config.toml
head_dim = 128
intermediate_size = 1792
norm_place = "pre"
parallel_block = true
init_std_qkv = 0.0174
init_std_up = 0.0174
init_std_down = 0.0
beta2 = 0.98
warmup_steps = 496
schedule = "wsd"
batch_tokens = [65536, 131072, 262144]
train_tokens = 604300000
MLP neurons of a small language model. Each row is named by its layer, matrix (up: input weights) and neuron, and shows model dimensions 272-367. Each number is 200 + 40 x the weight over its row's rms, rounded and kept within 0 to 999.
After each neuron's rows, "fires after" lists the tokens most often just before its 100 highest values on Wikipedia text that the model never trained on.

L4.up1298,137,129,214,266,258,195,200,213,165,169,250,144,158,185,211,244,140,209,151,112,223,270,181,165,199,244,163,183,247,290,232,148,180,223,173,117,180,178,246,130,199,170,217,162,189,265,243,200,195,186,227,167,154,133,265,178,215,201,154,247,181,187,201,173,132,192,199,174,183,201,248,187,252,155,177,209,162,171,165,180,201,187,213,98,197,247,171,177,187,247,162,223,169,247,209,231
fires after: " |", "'", "-"

L4.up119,189,193,190,270,249,183,235,230,289,153,153,253,180,167,231,170,245,234,196,169,207,223,214,164,149,188,261,154,195,201,259,228,211,299,194,180,232,233,260,191,163,147,206,152,216,133,264,153,234,210,239,161,208,145,161,170,187,214,239,220,186,266,148,215,214,318,193,190,185,215,223,164,255,196,181,213,194,132,201,147,150,187,187,118,185,169,214,139,230,137,154,241,170,236,206,175
fires after: " ", " for", "-", " P"

L4.up1083,175,239,181,191,222,200,221,195,207,176,169,264,162,214,213,184,185,131,177,179,187,157,188,264,123,237,190,233,252,223,211,266,173,218,171,169,240,183,215,181,194,193,158,194,227,225,190,184,143,238,217,200,196,152,142,189,193,208,143,207,138,178,214,167,130,219,175,183,243,195,216,209,220,98,201,231,230,175,192,259,162,216,165,163,193,238,181,228,256,251,204,187,121,253,254,174
fires after: " (", "\n", " a"

L4.up1279,287,127,193,170,164,173,135,204,164,200,182,164,241,225,212,241,213,203,178,157,131,204,174,214,191,203,109,161,188,112,263,166,189,223,248,257,188,193,106,223,134,193,247,197,169,104,245,217,203,168,145,167,169,165,164,154,248,236,159,268,214,184,123,193,183,196,189,194,200,132,189,200,165,262,168,155,156,186,260,242,204,237,194,252,178,223,314,177,271,99,151,240,195,230,127,165
fires after: "|", " |", "==", "-"

L4.up253,188,226,203,185,165,223,129,181,256,209,174,215,122,247,249,186,105,169,137,223,248,140,193,151,184,237,200,148,203,255,236,218,191,240,236,209,116,236,180,250,227,169,200,182,258,131,201,204,183,179,157,112,246,209,178,207,231,211,285,191,207,209,220,167,169,200,184,209,256,262,149,221,187,178,211,148,223,210,196,203,172,206,205,160,167,174,149,139,205,255,250,274,189,184,143,181
fires after: ".", "1.6"

L4.up1253,229,176,264,229,228,274,227,185,208,173,156,208,199,211,287,230,255,228,181,233,178,220,218,177,142,262,269,223,179,203,291,149,252,191,241,256,222,273,236,197,134,172,188,204,171,142,246,207,267,182,256,126,185,239,204,231,227,203,183,237,212,169,250,193,235,178,148,143,191,205,185,200,159,243,247,167,207,140,132,211,152,204,175,128,189,169,149,214,167,70,218,168,102,191,194,278
fires after: ".", ")."

L4.up588,216,224,226,207,250,201,248,210,242,187,168,188,246,284,216,201,186,208,198,213,190,208,266,224,177,226,244,213,226,208,257,210,245,228,168,136,196,198,174,207,242,123,235,167,265,150,220,137,204,221,201,229,223,188,144,182,250,247,188,251,225,240,147,124,178,256,188,182,144,209,262,210,211,196,139,174,230,147,259,184,126,129,184,163,198,137,184,205,167,232,195,199,218,180,203,217
fires after: ",", " in", "ed"

L4.up511,230,252,206,225,236,218,179,305,166,190,157,181,206,158,156,228,204,165,189,232,132,163,213,150,194,184,156,197,182,215,269,144,214,140,254,256,221,179,236,188,212,175,239,202,217,204,132,175,161,130,177,221,249,226,205,196,267,259,178,220,154,93,228,226,194,213,227,191,137,283,161,253,237,280,243,221,226,108,224,157,206,198,204,256,194,162,183,206,171,138,187,233,159,160,174,150
fires after: "|", "-", " the"

L4.up854,246,177,159,217,193,207,235,232,207,105,201,188,203,233,215,200,232,234,222,217,190,124,190,168,254,245,213,245,209,218,220,212,193,171,250,208,241,203,147,208,203,140,184,158,164,192,233,302,169,159,226,198,173,216,159,229,267,207,264,220,159,151,154,202,182,154,255,166,170,172,237,257,155,145,276,188,240,192,195,208,218,157,220,190,189,189,268,208,255,214,246,173,132,192,189,152
fires after: "."

L4.up1777,215,219,216,145,265,141,225,158,255,161,236,211,214,260,223,173,251,227,132,219,167,222,189,164,197,218,230,169,228,175,227,209,172,160,207,181,167,211,216,159,160,116,126,142,219,207,169,154,174,199,208,180,313,218,121,120,269,200,185,185,238,213,181,203,239,183,148,173,203,195,187,165,225,226,210,210,317,234,164,173,169,180,218,160,224,192,212,150,216,179,243,204,208,213,230,261
fires after: ".", "===", " ===", "=="

L4.up332,207,137,212,241,173,206,207,222,177,186,221,235,201,177,125,179,131,184,152,152,238,189,187,183,153,194,130,200,257,148,188,105,173,213,162,236,127,166,180,162,186,182,219,197,140,210,180,207,152,230,129,194,200,141,189,150,211,127,192,244,187,209,195,156,210,143,155,164,201,240,237,253,217,178,235,239,183,233,248,187,216,247,233,222,123,166,185,207,122,222,231,155,136,156,201,177
fires after: " |", " 0"

L4.up277,170,170,239,214,251,214,236,199,211,225,262,235,179,124,214,240,171,205,209,201,149,234,189,276,241,254,270,173,208,245,180,219,170,260,221,260,167,185,200,285,178,221,213,209,187,273,188,189,173,178,222,173,204,180,218,129,260,166,144,201,201,193,156,181,203,250,189,176,255,289,145,195,276,191,220,195,196,233,254,211,262,204,203,209,165,177,200,250,210,173,224,280,222,220,234,184
fires after: "-", "s", " S", " \"", "S", " Green"

L4.up629,174,178,181,200,183,224,166,206,269,175,242,117,174,240,206,220,218,217,182,162,188,179,169,211,220,233,136,153,252,147,220,101,271,191,152,222,183,198,204,189,159,223,208,207,186,218,250,247,314,232,209,158,221,213,219,202,181,232,187,302,203,235,148,194,151,163,185,183,234,187,223,207,144,197,163,188,197,245,238,203,167,195,180,134,211,152,253,270,230,169,183,198,185,230,215,174
fires after: " |", " ×", " 1", "|"

L4.up1735,198,169,177,118,166,135,196,205,219,218,228,241,174,164,226,315,195,225,231,247,222,170,139,274,210,230,211,218,208,175,241,162,215,173,134,188,253,260,183,238,264,169,226,149,240,153,254,178,189,217,223,135,276,197,118,200,261,184,149,197,150,234,172,197,212,288,189,135,225,245,232,233,200,232,187,175,256,175,205,222,130,190,177,131,194,170,210,251,179,255,183,246,127,230,215,215
fires after: " (", "-", " House", "/", "===", " —"

L4.up1173,255,229,195,164,221,151,163,229,139,162,246,180,207,118,142,219,221,199,137,153,199,203,159,216,245,218,197,248,284,173,220,216,164,227,152,136,236,248,211,182,182,182,199,137,162,169,265,191,187,228,185,178,173,171,146,229,204,251,166,140,122,227,167,185,159,163,175,222,251,127,246,230,234,211,149,255,232,215,221,136,185,176,244,69,200,265,183,203,223,148,227,266,236,269,220,223
fires after: " |", " ", " Apps"

L4.up1762,176,178,247,134,196,223,235,245,189,210,207,172,171,153,293,209,266,232,270,165,207,213,213,273,138,229,225,160,216,240,220,184,269,236,196,157,153,247,170,210,189,173,276,158,272,188,229,256,198,227,213,126,215,221,181,199,201,221,176,223,189,171,180,198,188,222,180,159,232,207,202,245,164,229,227,202,254,199,203,163,164,144,191,141,148,155,139,234,266,160,232,194,169,235,205,207
fires after: ",", "."

L4.up318,128,244,246,157,159,226,132,156,197,133,176,145,302,114,240,201,193,152,211,228,185,195,234,102,197,187,148,213,194,212,201,145,215,147,134,275,272,224,236,224,197,193,213,236,188,149,214,240,245,203,190,108,218,184,237,156,211,195,271,270,129,138,165,148,194,215,71,197,180,244,214,234,198,184,159,156,216,235,232,191,218,281,213,232,215,221,151,167,68,153,258,228,135,164,213,192
fires after: " the", "-", " as", " a"

L4.up1395,216,242,180,222,186,237,164,174,247,238,161,246,200,215,198,215,207,199,186,209,229,202,215,147,206,209,163,187,268,163,281,153,209,260,216,270,159,252,209,236,194,200,148,155,186,155,304,154,245,235,251,169,153,222,213,183,216,228,235,202,189,216,173,203,213,173,116,168,221,196,176,212,229,219,146,185,208,207,211,155,196,198,219,234,248,203,190,182,235,194,258,253,140,186,142,218
fires after: ".", " In", " in", " K", " |"

L4.up83,187,148,196,186,206,227,136,268,200,186,197,175,259,168,194,159,218,269,164,248,176,143,230,140,198,229,179,198,169,212,218,218,239,262,195,267,207,223,244,250,184,204,166,233,255,156,228,193,163,195,248,215,209,133,248,140,303,233,204,240,188,184,192,198,191,239,207,180,265,187,216,193,226,200,190,252,221,211,225,256,189,198,140,264,199,138,133,225,145,198,137,206,136,247,215,168
fires after: "|", "-", " the", " |", "\n"

L4.up226,158,146,236,190,179,213,215,145,193,172,207,150,233,166,203,257,151,207,164,87,225,193,226,259,234,232,170,174,191,242,230,199,221,154,211,220,219,260,177,184,182,199,215,177,190,158,212,239,219,148,175,209,145,124,186,273,221,237,196,218,226,249,191,230,129,170,241,106,204,158,169,180,107,207,172,183,194,125,234,171,264,229,238,196,185,234,133,202,237,189,165,215,182,210,159,116
fires after: " 1", " 0", " L", " 2", "\n", " W"

L4.up1229,175,167,196,178,218,179,168,232,228,219,189,241,154,210,186,181,171,219,145,229,260,165,209,137,298,204,176,231,228,197,221,223,213,250,182,205,222,198,227,185,204,165,163,194,204,174,175,214,187,205,168,140,218,190,173,224,216,213,202,164,184,157,244,211,164,236,198,177,225,261,198,244,194,247,142,160,219,124,182,147,160,203,211,190,144,167,186,199,161,153,235,247,158,234,231,158
fires after: ".", " ", "-", "'"

L4.up614,196,193,288,154,247,186,188,191,178,200,135,153,255,236,202,175,199,264,163,233,167,184,207,243,192,214,209,229,258,114,250,140,205,195,201,243,170,200,146,192,110,154,175,186,249,178,218,181,169,242,206,161,185,135,177,168,228,266,232,243,177,224,197,170,173,166,121,177,276,171,243,196,219,170,145,245,273,196,236,251,239,214,228,204,219,111,214,231,189,162,233,236,124,263,261,171
fires after: " =", " |", " Preced", " also", "\n", "-"

L4.up1620,204,89,295,204,283,214,262,234,186,193,101,162,209,272,220,265,169,190,200,180,205,182,203,273,215,230,217,234,187,176,182,222,210,156,188,148,180,174,205,264,182,169,202,190,183,139,252,211,168,103,201,169,242,154,150,178,213,173,143,218,137,216,104,145,155,166,195,182,269,276,224,167,173,199,245,189,219,115,193,201,231,187,184,243,131,136,84,225,270,171,211,202,118,178,255,183
fires after: " the", "s", " most", " his", "The", "-"

L4.up124,156,144,270,208,238,158,198,158,262,159,232,233,203,240,231,239,218,215,241,101,201,148,244,221,210,230,246,192,195,182,188,191,177,251,207,157,148,260,185,203,177,188,248,185,204,228,181,269,227,206,178,156,215,145,225,221,147,211,270,231,258,164,274,200,182,236,139,121,203,164,197,267,164,208,243,252,199,190,234,224,251,207,236,209,231,197,197,208,206,214,164,196,129,202,243,275
fires after: "|", " |", " ="

L4.up1405,145,160,242,189,113,237,206,234,212,134,183,175,312,189,217,217,164,225,178,147,160,229,222,220,128,228,154,185,256,200,197,203,248,173,214,340,168,233,202,146,211,177,200,225,160,147,313,221,213,146,155,227,153,164,190,206,228,171,160,238,246,147,171,200,218,211,121,162,223,179,130,197,156,212,142,183,170,249,174,163,210,174,318,212,151,225,150,195,177,231,211,237,185,192,249,234
fires after: " |", " W", " L", " Q"

L4.up220,137,144,265,169,253,145,232,243,185,144,181,220,143,235,214,201,206,164,119,218,182,213,217,218,233,204,170,239,192,136,155,135,207,231,216,230,190,275,160,209,226,162,177,206,216,225,223,129,208,189,226,169,161,225,173,132,138,238,257,164,159,227,223,171,221,253,238,130,228,192,234,193,229,226,242,152,221,244,225,211,184,183,203,164,164,216,218,261,164,158,241,211,198,163,189,266
fires after: " |", " as"

L4.up1448,168,127,217,197,174,252,210,240,146,209,146,226,136,194,187,241,200,232,247,170,189,195,223,208,152,264,200,135,186,153,211,237,225,224,227,189,203,196,160,184,251,214,179,249,266,238,260,221,200,198,179,157,222,142,134,174,247,210,137,220,127,100,252,137,165,180,113,168,230,115,199,280,230,183,198,217,233,142,194,195,198,213,151,149,156,244,147,247,189,205,201,212,117,204,203,193
fires after: "\n", "-", " (", ",", " in", "'"

L4.up1178,190,186,258,170,175,165,168,197,231,158,229,211,210,265,171,195,128,204,107,231,199,209,198,145,185,216,249,200,221,217,175,228,152,218,147,238,154,129,183,130,204,234,148,157,118,194,233,235,176,207,187,160,216,158,145,166,133,209,155,175,182,117,257,193,197,224,193,156,214,214,239,206,224,170,258,195,196,149,165,288,178,204,221,154,214,242,246,205,146,171,204,205,161,184,246,229
fires after: " |", "|", " —", " ("

L4.up1137,265,234,175,215,152,133,169,250,200,202,180,170,168,206,197,232,200,169,189,216,121,189,212,136,218,218,165,195,204,76,196,208,140,187,229,263,197,215,225,187,228,201,138,215,337,178,214,186,184,101,145,205,238,186,199,153,242,210,209,192,196,97,148,236,187,241,187,213,181,248,213,249,230,136,257,203,202,190,213,264,211,161,243,234,278,172,184,186,163,196,228,273,147,216,195,194
fires after: " in", "–19", " In", "\n", "-", "In"

L4.up820,199,231,207,215,104,242,215,151,168,249,156,203,264,262,189,200,260,154,183,154,166,194,192,162,187,295,168,126,194,202,259,235,155,172,150,174,149,212,189,165,197,190,218,177,248,176,230,150,222,212,223,246,215,146,210,111,207,243,221,189,168,146,158,165,187,247,118,184,213,209,218,166,171,230,159,229,263,146,220,201,165,218,141,200,215,237,141,169,186,85,283,217,154,217,227,221
fires after: "."

L4.up783,196,145,210,193,164,152,196,169,249,212,166,170,268,203,152,211,161,208,131,253,121,240,212,228,217,218,175,175,273,170,230,224,208,249,170,201,210,199,182,188,167,196,194,268,205,144,267,196,210,167,264,178,212,184,155,71,217,174,195,230,226,230,182,207,175,210,212,129,157,186,253,241,210,123,260,141,197,194,175,140,180,154,203,209,149,175,144,235,210,230,224,199,114,160,235,193
fires after: "\n", "-", " =", "|", "==="

L4.up659,203,180,162,182,206,152,208,165,184,231,183,205,242,123,172,237,211,198,172,170,199,209,128,199,250,216,130,120,204,199,227,193,159,192,221,232,204,217,252,180,192,154,198,182,172,178,216,193,151,176,172,233,240,221,179,162,278,207,237,174,136,190,145,237,210,137,228,126,140,191,177,130,265,269,194,178,234,204,201,141,172,187,207,149,189,228,195,64,240,256,166,208,198,211,109,167
fires after: " |", "|", ";", " track"

L4.up1397,233,118,149,164,266,113,306,209,188,161,164,157,210,223,170,163,201,281,232,174,138,230,190,173,235,210,179,200,151,188,241,212,187,244,236,178,167,214,126,151,165,221,187,186,235,198,175,123,177,189,264,224,202,240,261,134,246,241,140,267,153,199,185,144,244,142,156,219,170,262,188,215,121,233,147,210,314,182,205,114,202,175,145,200,163,167,188,108,190,150,213,204,246,180,199,156
fires after: " ", " %", " Candidate", " ±%", " the", "-"

L4.up970,159,204,195,233,290,96,216,267,206,187,176,206,173,205,286,232,260,228,197,157,178,285,170,235,199,246,224,206,326,146,206,194,127,190,164,161,174,242,161,173,142,171,159,291,204,244,192,216,144,222,175,134,181,173,177,169,199,158,182,229,246,150,138,220,238,190,175,170,128,193,255,212,161,158,251,182,192,203,181,174,170,177,113,219,171,137,199,147,197,157,274,200,223,187,213,214
fires after: " Plat", " the", "|", " Al", "The"

L4.up1572,129,282,179,224,250,176,225,179,249,207,171,229,186,188,200,173,188,212,91,209,216,223,111,213,165,218,202,174,225,173,205,243,206,197,121,167,209,187,179,280,204,217,157,218,196,150,201,224,147,162,139,212,246,155,151,234,137,172,226,144,264,187,98,214,202,238,170,144,210,191,110,158,133,198,167,207,253,214,218,143,163,218,171,211,250,197,213,201,176,215,313,216,199,164,205,175
fires after: "\n"

L4.up737,188,103,272,251,190,165,255,103,144,94,156,275,196,237,232,233,181,204,193,86,113,166,183,252,228,187,163,173,235,215,182,247,184,312,229,200,150,207,228,163,126,183,172,162,149,97,189,241,205,222,251,240,186,129,182,158,219,187,196,223,261,202,170,188,179,253,240,154,159,192,240,188,208,147,152,186,202,237,189,238,220,233,224,224,224,206,138,244,199,282,158,241,167,202,192,219
fires after: " |", " Shot", " 1", " Score"

L4.up484,97,168,236,121,247,133,232,206,189,152,85,115,189,177,191,226,201,202,207,230,231,215,154,242,254,241,262,256,134,183,283,172,155,200,151,277,204,231,189,172,97,206,205,205,192,193,264,186,211,235,194,244,214,119,177,206,177,230,140,218,179,146,222,216,207,190,210,117,196,168,178,154,166,189,173,172,198,162,169,158,244,229,196,251,173,228,231,211,185,252,181,286,228,222,204,131
fires after: " |", " St", " 1", "\n", " 978-0"

L4.up750,194,162,221,151,218,210,186,199,226,210,173,143,236,221,224,190,248,235,154,143,235,176,137,190,225,216,158,201,243,263,208,134,218,139,168,174,219,172,225,207,148,150,199,197,228,172,195,251,221,233,129,167,218,178,147,201,224,185,225,238,181,218,175,189,132,216,235,150,200,219,153,251,164,233,182,217,167,141,187,209,201,162,182,213,179,189,156,177,201,246,168,160,135,207,191,214
fires after: " (", "-"

L4.up1176,165,158,347,247,191,109,218,133,174,141,200,183,155,259,204,178,218,218,125,245,227,163,216,182,213,165,283,181,226,215,228,220,240,164,223,245,151,170,152,255,182,226,266,151,129,84,183,230,157,144,185,194,268,266,146,146,196,175,286,191,264,228,171,220,186,238,237,152,216,273,221,198,235,157,160,285,246,185,239,154,224,174,192,223,236,142,207,207,254,179,217,185,222,165,210,211
fires after: " |", "\n", " —"

L4.up661,201,205,212,207,208,178,194,224,177,110,148,232,163,159,204,222,249,173,184,236,140,177,184,219,137,162,183,212,254,163,215,209,187,225,103,101,201,205,191,183,151,111,192,230,251,221,229,247,193,149,188,200,198,178,228,212,218,221,165,190,174,258,220,241,180,170,219,149,204,125,201,239,189,233,209,232,268,155,175,172,115,201,207,233,200,206,150,173,110,225,221,184,236,193,285,195
fires after: " ", " According", " and", " However", "According", ","

L4.up618,217,194,193,151,219,216,167,244,186,235,171,160,211,232,265,191,313,174,215,259,229,207,149,162,175,200,173,200,220,137,199,225,203,221,147,235,204,222,242,218,148,253,199,259,294,167,271,192,245,221,182,171,241,187,151,142,150,238,188,322,212,209,201,111,227,197,188,189,255,212,95,236,240,139,230,187,250,138,160,236,143,175,140,123,258,236,226,214,249,160,264,197,137,223,166,175
fires after: " the", " The", "The", " an"

L4.up710,198,186,158,189,230,223,183,133,201,179,222,150,228,262,203,207,213,174,168,189,245,213,162,181,218,206,219,191,180,164,179,149,154,196,157,257,165,129,153,193,180,165,174,195,261,221,216,128,274,186,187,208,215,209,206,163,231,216,199,191,172,265,163,168,154,239,210,213,209,294,224,236,121,199,145,137,232,255,242,222,213,130,197,179,167,215,244,156,255,204,255,155,193,173,163,139
fires after: ",", " in", " of", " to", " the"

L4.up1628,170,156,167,225,252,137,251,189,202,159,127,163,157,201,180,220,207,224,204,167,172,110,160,197,155,148,130,223,235,214,180,198,185,235,195,212,230,201,246,149,158,186,193,149,235,216,186,169,202,217,242,220,229,200,211,200,96,186,227,204,117,174,208,125,229,250,173,191,163,164,217,177,176,215,193,151,235,142,204,184,222,181,194,96,165,284,240,200,194,254,175,205,209,151,173,196
fires after: ",", "\n"

L4.up872,215,201,119,223,202,231,159,174,184,202,119,250,196,119,237,149,247,142,228,218,239,223,190,187,159,231,121,138,179,203,242,225,200,185,141,146,195,243,189,212,156,186,117,219,202,237,315,97,226,165,220,173,200,170,161,124,242,186,120,219,89,137,177,200,219,178,254,194,250,147,227,215,204,212,212,161,211,197,180,135,126,190,146,208,210,150,196,165,229,149,234,217,185,305,195,199
fires after: " ", " on", " more", " en", " at", " a"

L4.up435,238,221,223,135,205,199,176,226,255,206,263,190,213,255,143,169,264,193,200,216,172,174,258,224,206,186,194,73,235,176,185,197,234,188,185,115,194,178,178,194,135,142,245,155,233,204,216,196,318,97,152,186,193,217,124,150,155,216,239,241,216,153,214,131,95,188,149,195,195,193,227,144,190,230,186,206,210,130,227,118,217,259,193,148,219,148,167,242,214,239,203,173,118,207,238,205
fires after: "-", "ed", " |", " (", "=="

L4.up417,172,120,280,185,178,99,172,231,193,255,242,213,138,188,182,208,251,262,124,200,258,190,217,221,196,215,161,177,187,149,234,190,292,184,211,263,161,216,229,227,215,249,171,186,192,168,219,247,210,267,196,158,240,133,245,229,207,170,228,208,210,238,188,136,202,267,202,157,149,182,217,222,167,212,282,173,222,273,274,196,156,210,212,171,196,210,205,179,158,170,265,138,225,235,183,164
fires after: ",", " team"

L4.up1522,192,202,158,197,222,198,210,196,143,176,171,186,246,190,181,225,218,163,139,180,160,211,171,227,169,212,145,123,172,196,131,169,160,202,143,194,161,246,251,212,175,153,141,193,258,159,289,167,225,166,195,174,307,174,159,159,240,181,150,301,174,169,231,130,131,175,134,178,169,221,226,160,210,242,235,214,181,190,193,204,210,222,107,221,248,202,194,226,202,179,119,151,172,178,208,198
fires after: "==", " the", "==="

L4.up1064,182,250,221,209,150,255,207,212,244,144,268,196,219,188,200,256,129,177,213,178,166,139,186,184,187,245,216,245,237,156,233,133,193,207,148,204,181,228,205,179,83,223,275,214,186,185,222,176,245,187,163,224,174,161,189,177,242,192,320,199,235,154,172,196,236,248,190,181,135,202,216,179,206,203,149,257,176,149,273,189,229,152,126,219,225,192,226,233,160,180,179,160,194,148,229,227
fires after: " |", " –", "|"

L4.up1293,129,186,172,229,188,152,175,191,189,228,223,194,234,177,182,246,213,173,235,246,144,184,213,166,198,193,189,197,149,257,250,179,249,153,128,229,207,225,212,237,168,88,125,225,147,232,217,184,150,131,192,127,231,133,228,298,155,133,112,210,164,130,197,224,198,204,178,180,209,249,180,191,197,216,209,159,266,241,200,185,216,261,188,175,166,195,198,134,172,187,178,280,154,250,193,209
fires after: "==", " ==", " ", "(", "\n", " ==="

L4.up953,166,170,169,244,207,170,169,187,187,148,203,181,227,138,232,198,216,160,143,177,130,249,174,143,140,203,246,197,282,252,132,210,192,181,169,293,222,223,154,215,200,130,163,209,222,191,278,208,205,225,248,224,236,209,245,185,219,154,121,245,206,179,202,144,151,225,192,196,241,140,205,210,257,174,154,192,163,188,228,249,108,256,160,245,150,117,212,166,174,123,274,148,120,199,239,152
fires after: " ", "-", " (", " in", " \""

L4.up905,194,185,201,193,222,160,171,128,246,237,169,202,141,202,213,208,266,152,164,158,156,173,201,198,235,155,155,153,238,162,234,176,185,230,128,179,235,301,178,279,158,175,203,198,226,203,244,183,135,188,196,237,226,190,245,138,180,322,177,228,270,188,183,192,146,143,162,177,217,94,199,182,198,176,142,180,202,183,202,142,169,166,194,230,158,192,170,167,207,89,170,149,205,186,248,210
fires after: " |", ";"

L4.up1614,127,181,261,225,170,266,210,275,202,169,222,176,284,235,219,152,241,142,156,123,84,195,125,259,203,195,245,206,181,209,223,190,175,139,200,143,232,165,229,106,134,136,105,208,260,156,161,200,232,201,213,146,155,153,113,134,255,287,168,261,208,218,251,171,175,213,183,148,225,200,245,205,177,213,192,174,241,182,239,138,233,204,155,183,256,158,196,164,251,189,264,172,145,191,185,211
fires after: "\n", " ", " on"

L4.up781,161,124,280,151,238,178,231,205,193,93,252,214,158,144,196,260,196,228,170,144,190,258,277,161,175,176,214,210,298,161,203,212,212,222,235,210,250,240,248,177,222,206,151,239,200,237,182,177,211,241,221,175,223,195,190,187,124,229,172,170,234,220,226,173,116,223,161,186,167,217,197,257,205,222,227,221,204,151,223,220,125,129,172,176,283,178,228,172,215,211,176,203,249,207,222,269
fires after: ",", "|", ";", ".", " (", " the"

L4.up120,236,209,234,201,220,187,191,218,204,208,228,197,143,179,204,166,140,143,153,242,188,212,200,204,185,279,212,217,296,231,226,209,240,196,262,222,164,194,138,191,189,243,210,207,259,193,261,237,191,237,192,185,218,212,205,198,230,201,258,238,131,177,218,176,207,283,193,194,163,194,222,240,208,259,185,191,236,234,240,197,153,135,152,242,165,203,234,225,228,208,277,204,227,162,223,174
fires after: ".", "s"